config.yaml
num_hidden_layers: 13
head_dim: 128
hidden_act: "tanh_gelu"
norm: "layernorm"
norm_place: "pre"
bias: "all"
tie_word_embeddings: true
parallel_block: false
init_std_down: 0.00537
learning_rate: 0.0143
lr_head: 0.0086
max_grad_norm: 1.0
final_lr_fraction: 0.1
train_tokens: 330400000
max_steps: 5042
MLP neurons of a small language model. Each row is named by its layer, matrix (up: input weights) and neuron, and shows model dimensions 48-111. Each number is 128 + 32 x the weight over its row's rms, rounded and kept within 0 to 255.
Before each neuron's rows, "fires on" lists the tokens most often at its 100 highest values on Wikipedia text that the model never trained on; "fires in" lists the words (lower case) most often at its 100 highest values on Wikipedia text that the model never trained on.

fires on: " father", "'s", " daughter", " parent", " whose", " former"
fires in: "father", "s", "daughter", "whose", "parents"
L3.up862 [116 142 154 100  93  86 122  99 161 143 141 131 199 121 124  60  90  75 122 171  72 146 165 173 185 167 128  97 132 106 148 178 128 163 111 163 115 100 219 161  46 117 159 134 107 150 124  84 131 159 122 150 100 145 129 153 135  96 101  90  79 123 146 132]

fires on: " U", " where", " before", " after", " following"
fires in: "before", "where", "u", "after", "following", "ulliott"
L2.up817 [138 155 114 125 156 127 127  73 164 110 109  98 110 115 113 128 162 147 116 159  98 130 109 111  90 197 140  94 173 120 161 178 174 130 160 177 109 104 138 124  76  30 162  93 105 150 160  88 114 170  82 143 183 128 158  75 143 137 155  99 127 152 101  79]

fires on: " was", " is", " been"
fires in: "was", "is", "been"
L2.up947 [135 124 109  91 150  97 100 174 147 116 150 154 106 172 158 164 107  99 124 152 113 117 174 113 130 147 135 144 139 116 103 124 133  77 116 148 108 139  97 100 106  82  91  96 152 174  75 100 124  62 131 117 143 104  66  70 175 132 134  79  95 114 113 137]

fires on: " Democratic", " name", " gen", "us", " Roman", " ter"
fires in: "democratic", "genus", "name", "family", "roman"
L2.up929 [142  90  99 141  99 189 117 176 147  99 234 103 144 128 129  73  68 150 135 121 133 180 128 125 100 144 124 156 119 122 160 197 108  98 115  53 160 120 177 115 172 111 156 119  95  88 109 140  59 152 129 103  82 126 140 146 146 105  96 110 147 111 133 156]

fires on: " more", " of", "on", " most", "en", " those"
fires in: "more", "of", "most", "those", "not"
L6.up509 [157  90 119  75 117 103  69 117 123 102 134  85  93 106 122  85  73 105 136  55 138 128 120 140  89 137 138  95 244  84 170 156 117 157 104  96  93 142 106 101 146 110 146 112 165 153 115 128  81  98 121 125 167 151 119 117 166  50  72 174 175 141 145  72]

fires on: " he", " He", " Sam", "ia", " it"
fires in: "he", "it", "sam"
L6.up681 [156 103 115  87 135 150  99 107 113 129 146  65 123  92 158 169 146 140  78 138 132 111 113 129 149 135 147 169 148 111 181  87 144  89 105 132 103 141 117 123 149  76  91 146 145 102 105  90 156 153 106 127  82 200 116 132 119 203  80 113 116  81 134 149]

fires on: " that"
fires in: "that"
L2.up717 [142  66 129 134  84 154 119 146 118 120 174 185 163 130  70 134 123 134 101 132  97 208 175 110 162 110 127 139 128 155 141 157 129 128 102 117 102 143 118 155 161  91 130 154 166 112 153 158 119 101 183 113 122 203 124 122  94 104  55 102 114 209 174  98]

fires on: " re", " were", " be", " are", " d"
fires in: "were", "be", "are", "renamed", "very"
L6.up502 [185 122  10  78 102 127 170 123 115 114 134  95 179  64 125 162 175 106 136 138 134 148 122 107  74 127 124 120 173 149 146 124 161 143  79 118 157 143  93 105 128 138 113 183 135 127 118 130 105 172  61 149  84 125 122 116 150 131 153 196 152 161 124 108]

fires on: " for", " about", " of", " that", " over"
fires in: "for", "about", "of", "that", "over", "job"
L3.up720 [100 132 132 107  91 167 171 115  81  97 164 117 107 119 163 131 141 140 137 151 126 127 134 127 114 166 107 159 137  95 105 184 138 106  82  87 177 140 176 139 136  97 119 126  91 146 131 126 170 105 145  93 109 124 156 116 113  92 115 112 103 164  83 102]

fires on: " be", " are", " were", "ander", " been"
fires in: "be", "are", "were", "commander", "been"
L6.up368 [194 140 134  93 177 148 101 153 122 134 104 113 104  84 143 196 137 153 167  96 143 152 137 168 132 114  73  99 116 105 174 140 145 164 122 118 144 142 151 153 140 166 127 201 134 130  94 140 196 100 139 145 125 126 148 113 133 137 109 141 182 160 165  90]

fires on: " is", " a", " was", " ev", " an", " remain"
fires in: "is", "a", "was", "an"
L6.up141 [138  77 168 120 115 128 141 156 161  58 148 115 114 106 117 173 142 114 145 146 110 109 141 185 177 156 124 163 136  88 147  98 187 138 138 137 122 102 164 140 135 138 134 117 133 110 143  55 103 119 108 155  82 151  97 144  82 123 147 150 201 120 145 138]

fires on: " its", "'s", " the", " and", "ur"
fires in: "its", "s", "the", "and", "our"
L10.up367 [105 136 167 141  97 120 134 151 170 107 210 147 142 182 155 121  85 161 161 179 121 134 129 174 137 155 126 115 148 112 123 130 172 140 114 118 157 159 109 167 154 103 138  77  93  76  89 156 113 190 116  66 143 115 169 111 110  82  70 137 109 139 109 157]

fires on: " he", " He"
fires in: "he", "she"
L10.up497 [130 168 143 100  85 122 129 119 133 167 121 119 158 148 147 125 131 114  80 133 139  82 149 166 129 113  94  96 184 118  93 121 134 193 102 143 133 136  87  76 194 114 192 175 131 123 154  89 158 148  76 104 175  85 140 158 159 150 176  92  79 123 105 140]

fires on: " a", "al", " one", " Royal", " H", " first"
fires in: "a", "one", "royal", "first"
L3.up811 [167 126 135 160 180  85  86 112 193 131  84 149  89  71 145 135 152 142 177 149 131 169 101  93 169 191 165 148  84  87 165 139 125 163 145 150 130 139 122 106 156  99 112 106  91  99 136  68 144  99  79 110  96  74 140 172 148  82 131 137 161 140 109 116]

fires on: " of", "ific"
fires in: "of"
L2.up606 [136 161 140 151 125  78 176 109 136 128 123 125  85 139 153 206  75 156 134  30 166 144 122  81 129 188 144 200 120 183 144 125 159 140 152  91 102  99 146 131 149 102  89 156 176 200  74 116 119  86 107  96 163 145 152 116  75 113 132 113 109  99 138 151]

fires on: " from", " so", "-d", " with", " than"
fires in: "from", "so", "with", "than", "soils", "day"
L2.up630 [115 137 154 158 148 139  93  80 145 110 174 104 185 172 103 122 105 128 150 128  96 157 110 116 104 160 139  88 176 134 130 125 115 132 124 156 138 130 116 155 156 206 138 119 174 132 102 109 184  74 107 185 157 183 160 129 145  44 156  78 122 125 217 110]

fires on: " well", " long", " part", " short", " close", "part"
fires in: "well", "long", "part", "short", "close"
L2.up971 [152 123 154 156  96  97  97 128 162  99  91 159 118 118 161 138 131 110 146 194 134 146 146 113  89  90 137 143  99 102 145 145  49 187 154 116 160 159 132 150 125 138  93 112 107 142 135 137 159 154 102 142 183  85 119  77 170  95 100 127 107 114 149 135]

fires on: " early", " late", " first", " only", " inter"
fires in: "early", "late", "first", "only", "mid", "split"
L6.up1009 [141 101 109 146 126 141  78 102  60 137 112 170 167 120 109 120  86 176 102 111 111  88 150 158 149 137 119 130 135 137 129  82 178 127  99  76 104 164 129 102 126 112  68 116 107  97 155 141 106 118 106 144 167 173 141 165 108 135 155 191 201 163 166 168]

fires on: " into", " from", " within", " between", " separ", " with"
fires in: "into", "from", "within", "between", "with"
L2.up716 [199 101 173 122 109 184 150 125 129 130 189 114 143  87 174 118 146 129 116 119 161 110 157 125 128 154 104 153 131 154 164 137 112 129 152 134 146 186 136 100 140 137 131 149 140 120 116  96 148 104 128 143 168  46  85 137 108  88  69  61 201  91 143  84]

fires on: " most", " more", " that", " which", " Northern", " these"
fires in: "most", "more", "that", "which", "these", "northern"
L2.up299 [136 104 125 173 111 120 118  77 169 125 174 172 149 139 167 205 151 152 128 154  91 106 109  86 171 158 120 124  84 146 219 121 161  73  88 150 135 143  81 105 171 106 147 160 113 153 179  88  96  63 136 114 138  43  92 158 111 124 100  99 112  67 105  88]

fires on: "'s", " his", "al", "or"
fires in: "s", "his", "vocal", "principal"
L3.up115 [112 113 108 111 180 132 103 100 103 124  86  95 167 190  53 142 140 147 129 148 134 108 219 141 133  87 134 120 147 115 169 127  95  97 145 164  84  99 188  94 114 167 140 200 158  88 116 139 176 169 151 143  75 107  82 134 138 144  56 161 141 132  95 144]

fires on: " name", " Society", " term", " chart", " named"
fires in: "name", "society", "award", "named", "awards"
L2.up550 [125 131 137 128 120 132  68 118  97 100 133 127  72 122 106 108  80 156  83 119 132 152 118 133 180 151 135  94 128  18 160 181 114 174 113 131 167 190 148 117 116  53 115  91 164 127  78 123 156 162 132 141  75  88 101  64  28 112  79 207 209  54 148  99]

fires on: "'s", " church", "’s"
fires in: "s", "church"
L2.up1 [109 112 127 147 156  77 166 130  56 155 118 139 175 172 139 104 110  68 141 129  93 149 171  53 181  77 142 130 152 180 108 123 140 112 113 177 112 112 142 141 120 110 101 149  97 125 155  84 154 130 128 193 142 121  35  91 211 186  84 111 114  84 128 144]

fires on: " be", " was", " is", "-w", " never"
fires in: "be", "was", "is", "never"
L2.up436 [193 120 123 151 134 124 159 186 156 109 154 106 104 139 170 137  76 101 218 121 128 141 157 142 139  53 138 124 135 163 100  90 167 162  96 191 119 110 155 115  86 172 100 161 175 204 101 174 133  92 137 165 140  95 150  93 123  86  94  98 129 174 143 121]

fires on: " of", " to", " is", " District", " team"
fires in: "of", "to", "team", "is", "district"
L3.up640 [142 127 128 160  86 126 131 131 124 156 133 124 111 119 128  74 112  98 164 162 133 126  88 146 141 134 128  88 189 132 106 207 172 111 139  75 157 115 154 115 122 130 154 149 167  84 128 146 105 149  80 164 151 117  88 175 149 208  82 153 137 125 145 150]

fires on: " York", " place", " October", " Europe", " London", " France"
fires in: "york", "place", "october", "london", "france"
L2.up181 [ 78 128 118 128 128 164 123  67 136 132 134 139 153 158 115 106  79 148 122  93 116 152 140 100 113 161 212 141 153  77 139  95  88 128 128 124 176 110 104  77 143  79 131  57 139  89 119 135 161 157 129 167 148 135 111 151  94 111 169 145 131 152  97 148]

fires on: " with", " is", " her", " a", " from"
fires in: "with", "is", "her", "a", "from"
L2.up165 [ 79 122 116  99 191 149 106 109 133 110 138 106 183 139 120  84  98  74 142 154 110 147 104 148 180 137 108 112 130 150 134  54 163 153 137 105 159 136 147  82 127 194 106 105 156 180 135 105 107  85 112 193 128 137 137 149 161  79 155  88 170 124 174 133]

fires on: "'s", " His"
fires in: "s", "his"
L2.up655 [ 83 113 157 153 126  91 195 168 146 144 173 100 139 139 142 134 132 114 134 108  76 159  78 186 162 154 144 131 146 170  25 117 107 126 139 147  84 131 178 121 149 132 148 126  92 131  96 132 125 134 111 131 141  91 160 130 187 125  85 170 159 119 177  78]

fires on: " for", " of", " l", "for", "om"
fires in: "for", "of"
L8.up106 [ 86  97 170 126 128 138 153  85 112 150 114  88 137 112 109  88 206 136  87 180 102 147 160 186 149 152 182  99 126 117 105 162 114 123 118  84 105 131 158 164 148 108 116 113 103 101 124  75 130 132 141  95 123 103 103 135 134  96 118  92 167  54 147 102]

fires on: " he"
fires in: "he"
L2.up700 [122 143 107 136 149 177 109 106 177 114 140 154  98 160 114 209 168 112 113 120 151 127 157 100 117 126 132 117 187  90 150  14 179 175 109 136  98 107 140 137 123 159 124 114 162 141 120 107 189 145  86 107 151  72  82 144 114 136 128 174 114 194 121 152]

fires on: " most", " all", " Women", "le"
fires in: "most", "all", "women"
L4.up952 [ 71 168 161 137 178 110 103 126 125 141 173 143 111  52 108 174 114  90 121 117  50 123 107 144  86 137 192  76 127 156 150 111 163  86  97 120 116 104 150  58 120 155 156 174 156 167  84 129 109 100 158 118 137 135 159 129 100 151  77 142 144 142 143 111]

fires on: " In", " in", "In", " University", "if", "in"
fires in: "in", "information", "university", "inglefield"
L3.up453 [116 121 141 104 148 146  91 145 130 176 154 171 134 138 151 141 172 167 146 141 123 141 145 151 114 153  73 165  96 165 164 146 119 113  97 137 106 158 124 121 149 121 118 141 131  80 140 119 147 104 111 104  71 148 136 128 144 147 113 187  75 144  71 140]

fires on: " or", " well", " a", " an"
fires in: "well", "or", "a", "an"
L6.up598 [106 107  86 104 159 138 156 122 163  54 181 171 142  81 160  98  87 112 188 179 180  75  86 133  95 130 148 101 123 140 165  70 137 123 106 139 123 183  72 100 159 126 174 109 136 107 156  70  90  98 144 138  83 130 152 126 117 186 148 134 137 165 114 144]

fires on: " It", "D", " it", " She", "It", "G"
fires in: "it", "district", "she"
L4.up73 [150 132 145  96 117 163 145 151  72 140 132  93  86 120 146 120 136 154 149 129 153 135 152 154 143 118 130 167 212 119 150 129 114 187 105 166  91  97 171 132 131 120  88 150 187 123 110 111  90 134 159 154  82  36 117 152  44  83 149 129  83 154 118 164]

fires on: " be", " was", " being", " Gre", " been", " Be"
fires in: "be", "was", "being", "been"
L8.up899 [126 155 100 157 116 205 133 115 108 175 116 132 143  84 105 140 164 165 162 153 147 103 158 156 102 164 154 144 167  53 125 131 153 128 127 190 118 128 105 123 135  87 148 153  82 194  63 102 115 116 124 161 103 100 141 114 103 146 124 110 143 142 193 110]

fires on: " National", " national", " International", " Team", "ational", " final"
fires in: "national", "team", "international", "club", "finally"
L2.up125 [123 190 156 132 106 114 143 183 135  87  83 117 108 149 130 106 138  95 160  99 152 113 185  68 121 165 169  89 120 104  72  92 213 197 123 128 176 107 110 135 141  75  91 142 167 133 133 113 138 112 106 130 140  59  69 158 177  89 132 168  63 105 163 162]

fires on: " not", " can", " also", "ely", " often"
fires in: "not", "can", "also", "often", "still"
L4.up698 [ 65  82 125 102 167 187 138 195  93 106 128 138  98 185 143 120 131 110 141 173 165 154 203 108 175 158 106  71 129 153 100  90 133  97 125 143  72 137  77 108  95  92 107 150 103 101  97 138  66 145 119 134 208 155 134 158 118  87 170 131 112 149 113 171]

fires on: " of", "l", "ime", "o", "ly"
fires in: "of", "prime", "early", "such", "moscow", "admiral"
L4.up937 [131 158 113 187 141 130  99 150 118 113 168 174 148 137 179 167 126 142 148 142 110 123 101 114  97 157 130  99 152 194 112 177 116 153  71 110  98 134 114 105 110 115 104 167 128  73 164  72  92  82 123 135 103 134 162 138 104 131 138 199 146 119  76 115]

fires on: " that", " World", " You", " U", " world"
fires in: "that", "world", "you"
L2.up473 [ 74 136 103 111 101  94 105 120 135 123 132  99 108 164 169 150 142  97 139 139  72 131 131 127  90 165 159 191  85  97  85 157 119 126 170 126  96 117  93  73 142 123 175  67 105  74 111 176 151 156 133  84 121 145 124  90 110 132 123 130 166 117 165  61]

fires on: " as", " Best", " no", " band", " friend"
fires in: "as", "best", "no", "band", "age", "that"
L2.up736 [151 112 121 144 107  98 136 108 178 140 127 156  85 166 164 109 123 178  89 130 102 170 142  79 155 166 124  87 135 133 105  85 158 183 154 144 140  93 183 134 111 156 183 182 123 102 120  75  92 148 110  70 111  77 118 122 123 139 114 128 117  99 139  93]

fires on: "0"
fires in: "000", "0"
L10.up294 [182 107 174 118  92  88 108 105 167 166 110  82 115 176 182 128 116 125 131 114 157  95 105 120 133 112 165 126 161  93 124  99 145 128 142 119 119  93 168  83 122 144 108 163 109  76 109 102 150 115 111 136 111 138 100 113 159 110 136 111  59 190 178 111]

fires on: " of", " album", " Group", " series", " Series"
fires in: "of", "group", "series", "album", "albums"
L3.up780 [158 134 127 106 120  88 141  97 153 122 113 156  90  82 130 109 118 168 164  63 150 196 116 145 107 110 174 101 198 136 108 142 155 132 121 144 193 109 113 136 127 112 102 136 164 130  79 170 119 125  86 108  89 107  90 154 110 173 141  85  89 105 134 155]

fires on: " which", " who", " that", "wh", " this"
fires in: "which", "who", "that", "this"
L3.up270 [131 111  83 162 161 121 112 114 166 167  99 115 177 121 171 171 107 145 113 161  62  84 145 147 149 116  94  89 178 129 182 190  78  74  96 136 124 119 128 134 154  70 141 125 153 121 122 156 105 158 109  90 104 129  48 101 127 106 110  96 123  86 135 164]

fires on: "0", "1", "2"
fires in: "2000", "2001", "2009", "2002", "2003"
L6.up496 [118 127 139 143 123 120 159  62 142 156 115 149  99 127 165  99 176 163 120 138 117 112 100  88 136 131 156  88 160 105 131 121 114 129  91  86 114 129 120  18 160 154  97 138 151  90 161  67 150 148 101 170 142 143  96  99 143 131 104 165 138 157 121 158]

fires on: " it", " It"
fires in: "it"
L2.up568 [ 91 108 153 123  85 188 245  99 139 151 154 125 104 135 153 116 101 166 152 124 150 180 182 109 130 110  95 129 181  73 145 111 219 112 186 117 152 109 119 130 125 134 135 119 148  88  80 159 139 142 124  93  50 124 129 109 144 105 131 165 103 145 133 148]

fires on: " that", " he", " who", " and", "ed"
fires in: "that", "he", "who", "and", "they"
L3.up544 [141 144 152 132 157  41 161 201 154 162 103 114 147 176 125 124 151 172 135 178  81 107 137 126 123 132 185 149 128 127 154 149 167 154  89 145  97 101 108 118  81  95  90  95 155  53  92 148 146 155 198 121  71 147 127 108 130 129 121 119 130  97 156  82]

fires on: " has", " have", " also", " had", "ission"
fires in: "has", "have", "also", "had", "mission"
L10.up420 [107 145 114 130  96  86 120 160 114 131  44 119 101 126 110 188 143  86  76 152 127 142 125 128 131 185  65 120  94  99 145 104 165 198  93 117 129 130 154  98 151 169 126 220 114 181  92 149  92 141 199 107 196 159 137 118  90 167 138 107 145 131 178 121]

fires on: " of", "ic", "'s", " or", "w"
fires in: "of", "s", "or", "classic", "academic"
L4.up753 [121 141  72 141 158 101 150 124  77 126 129 100 153 194 133 121 156 160 149 123 150  94 106  61 117  30 174 150 150 202 131 129 124 162 140 123 153 172 108 100 151 111  93 147 130 106  92  89 195 171 150 136 106 121 151 124 138 126 194 143 119  67 147 123]

fires on: " the", " her", " of", " from", " all"
fires in: "the", "her", "of", "from", "all"
L3.up412 [155 128 104 149 124  69 152  83 167 136 235 153 146 128 114  71  99  94 168  94 131 121  98 174 137 109 211 175 173 172 127 147 124 172 148 147 138 185  84 114 143 113 156  88 101 156 110  87 124  92  94 134 114 152  51 146 158 151 112 160 138 169 129 166]

fires on: " or", " and", " per", " that", " et"
fires in: "and", "or", "that"
L4.up36 [138  88 137 142 202  80 109 169 124 129 170 123 139 164  77 110 108 112  82 143  92 102 136  62 121 167 166 144 114  91 121 150  86 159 135  33 152  69 124 115 145 174 132 112 105 131 187 110 150 106 175 112 144 186  84  87 158 123  83  96 155 118 156 113]

fires on: " it", " It", " sim"
fires in: "it"
L2.up159 [172  90 174 130  85  68 169 131 203 196  68  84  74 171 191 127  96 130 130 116 206  86  96 104 165 142 138 149 148 131 118 145 154 130 180 131 123 139 108 153 115 119 176 177 150 119 133 129 153 123 136 131  80  90 124 132 133 164 138 121 123 125 120 168]

fires on: " of", " final", " that", " to", "ify", " Song"
fires in: "of", "final", "that", "to", "qualifying", "songs"
L4.up74 [163 133 134 152 113 120 170  99 150 146  77  99 199 130 115 126  86 170 184 125 102 113 175  33 106  41 175  94  79  57 123 107 140 158 118 123 134 134 152  95 137  65 126 138 116 107 115 146 124 142 151 114 137 132 114 130  82 120 131 175 117 109 159 156]

fires on: " the", " of", "ime", " sp", " to", "a"
fires in: "the", "of", "prime", "to"
L4.up706 [148 177 134 148  92 131 170 176 120 126 155 107 164 133 152 139 155 142 152 167 131 138 117  86 129 142 156 100 203 104 120 162 165  88 100 112 140 212 111  96  83 117 111  93 120 117 136 158 105 151  83 107  98  89 182 113 131 134 119 104 132 123 127 101]

fires on: "'s", "ing", " whose", " were", " without"
fires in: "s", "whose", "were", "without"
L4.up414 [ 92  98  97 121 177  97  96 112 113 114 126 115 151 138 164 128 135  77 142 167 102 128 161 136 170 133 117  59 157 111 112 124  68  90 145 135 128 133 155 155 127 131 110 174 117 159 129 120 139 160 135  69  97 191 101  55  87  67  98 120  50 183 125 200]

fires on: " over", " around", " near", " two", " between", "heast"
fires in: "around", "over", "near", "two", "between", "overlap"
L2.up814 [159 123 176 100 120 138  95 149 192 181 208 126 138  71 146 111 146 156 137 115 222 122 112  95 115  98 121  91  86 115 152 122 129 121 148  77 143 118 126 118 145 153  86 142 177 157  47 143 190 106 172 114 139 153 134 170 126  96  95 187 159 153 161 165]

fires on: " between", " both", " four", " two", " three", " either"
fires in: "between", "both", "four", "two", "three", "either"
L2.up333 [140  92  97 110 127 156  56 151 112 151 170 176 131  82 138 148  87  76 115 128 115 192 168 141 135 103 114  62 154  94 138 135 122 113 113  87 127 127 177 106 143 139 113  88 101 153 117 176 171 132 172 143 126 109 151 113  87 141 115 139 186 134 104 125]

fires on: " from", "ince", " until", " since", "rom"
fires in: "from", "on", "since", "until", "after"
L2.up382 [ 70 128 172 131  84  99 122 142 139 178 163 145 120 142 207 132 111 150 151  86 164 169 133 108 104  92 215 145 151 135  94 139 114 103 130 186 132  84 110 140 138 147 117 149 129  80 173 129 115 102 151  69 110 115 100  95 114 103 137 113 190 164 157 121]

fires on: " her", " them", "o", " his", " she"
fires in: "her", "them", "his", "she", "he", "him"
L3.up78 [166  82 141 106 123 119 107 115  93  61 159 154 135 172 183 180  88 129 100 166 131 119 124 156 140  78 110 122 170  92 128 119 107 165 115  87 136 174  79 106 145 112 141 145  88 103 111 176 176 130 112 103 176  92 135 124 148 122 101 202 137 154 143 135]

fires on: " as", "erg", " Sup", " by", " cor", " sup"
fires in: "as", "by", "director"
L2.up490 [136 110  40 129 206  69 130 122 165 131 181 177 122 145 205 142 126  84 206  83 166  99  66 134 142 138 133 149 169 167  99 139  89 167 112 128  91 152  97 113 100 143 119 140 134 169 136 129  87  70 107 130 154 132  68 103 155 168 137 149 143 160 134 118]

fires on: " of", " other"
fires in: "of", "other"
L4.up828 [ 71 126  73  97 109  33 112 149 113 118 130 103 168 149  83 164 128  66 144  45  89 141 126 151 168 156 140 114 153 104 138 154  74 158 119 115 172 144  98 151 116  92  99  91 125 157 134 102 141 104 122  87 135 134 137 114  92 157  85 178 148 127 139 170]

fires on: " also", " often", " either"
fires in: "also", "often", "either"
L2.up853 [107  82 161  71 131 138 156 167 139  90  96 189 106 162 136 133 128  97 121 135 159 123 151 110 184  85  75  72 171 140 170 167 139 143 158 201 103 119 159 167 128 123 134 136  93 117 100 157 103 115 131  86 120 141 156 114 127  93  93 155 139 109 139 179]

fires on: " He", " to", " he", " they", " They", " it"
fires in: "he", "they", "to", "it", "she"
L3.up593 [ 86 120 127 143 103 192  92 101 129 154 167  99 100 170 145 114 132 130 185 166 160 136 117 133 163 146  95 156 137  88 184  64 135 210 116 135 133 121 144 120 145  79 140 147 145 104 117 135 121 166 153 117 133 111 122  61 116  79 137 122  91 173  85 147]

fires on: " as"
fires in: "as"
L2.up121 [108 145  75  95 162 125 109 136 173 156 178 168  90 172 170 148 103 137 140 130 178 128 112  99 152 135 125 110 138 163 128  91  86 146 101  99  82  82  92 161 117 129 104 133 108 108 130 145 134 112 124 148 153  89 134  91 184 152 111 142 154 156 154 123]

fires on: " before", " after", " After", " while", "After", " when"
fires in: "after", "before", "while", "when"
L2.up924 [138 128 145 145 199 179 147  66 167 133 137 131 104 161 141 121 152 113 152 176  99 132  94 130  94 131 166  90 160 131 128  97 122 192 146 149 137 141 127 173 119 136 155 110 143 151 121 154 214 109  96  65 170 122 147 175 150  73 116 115  80 104  91  77]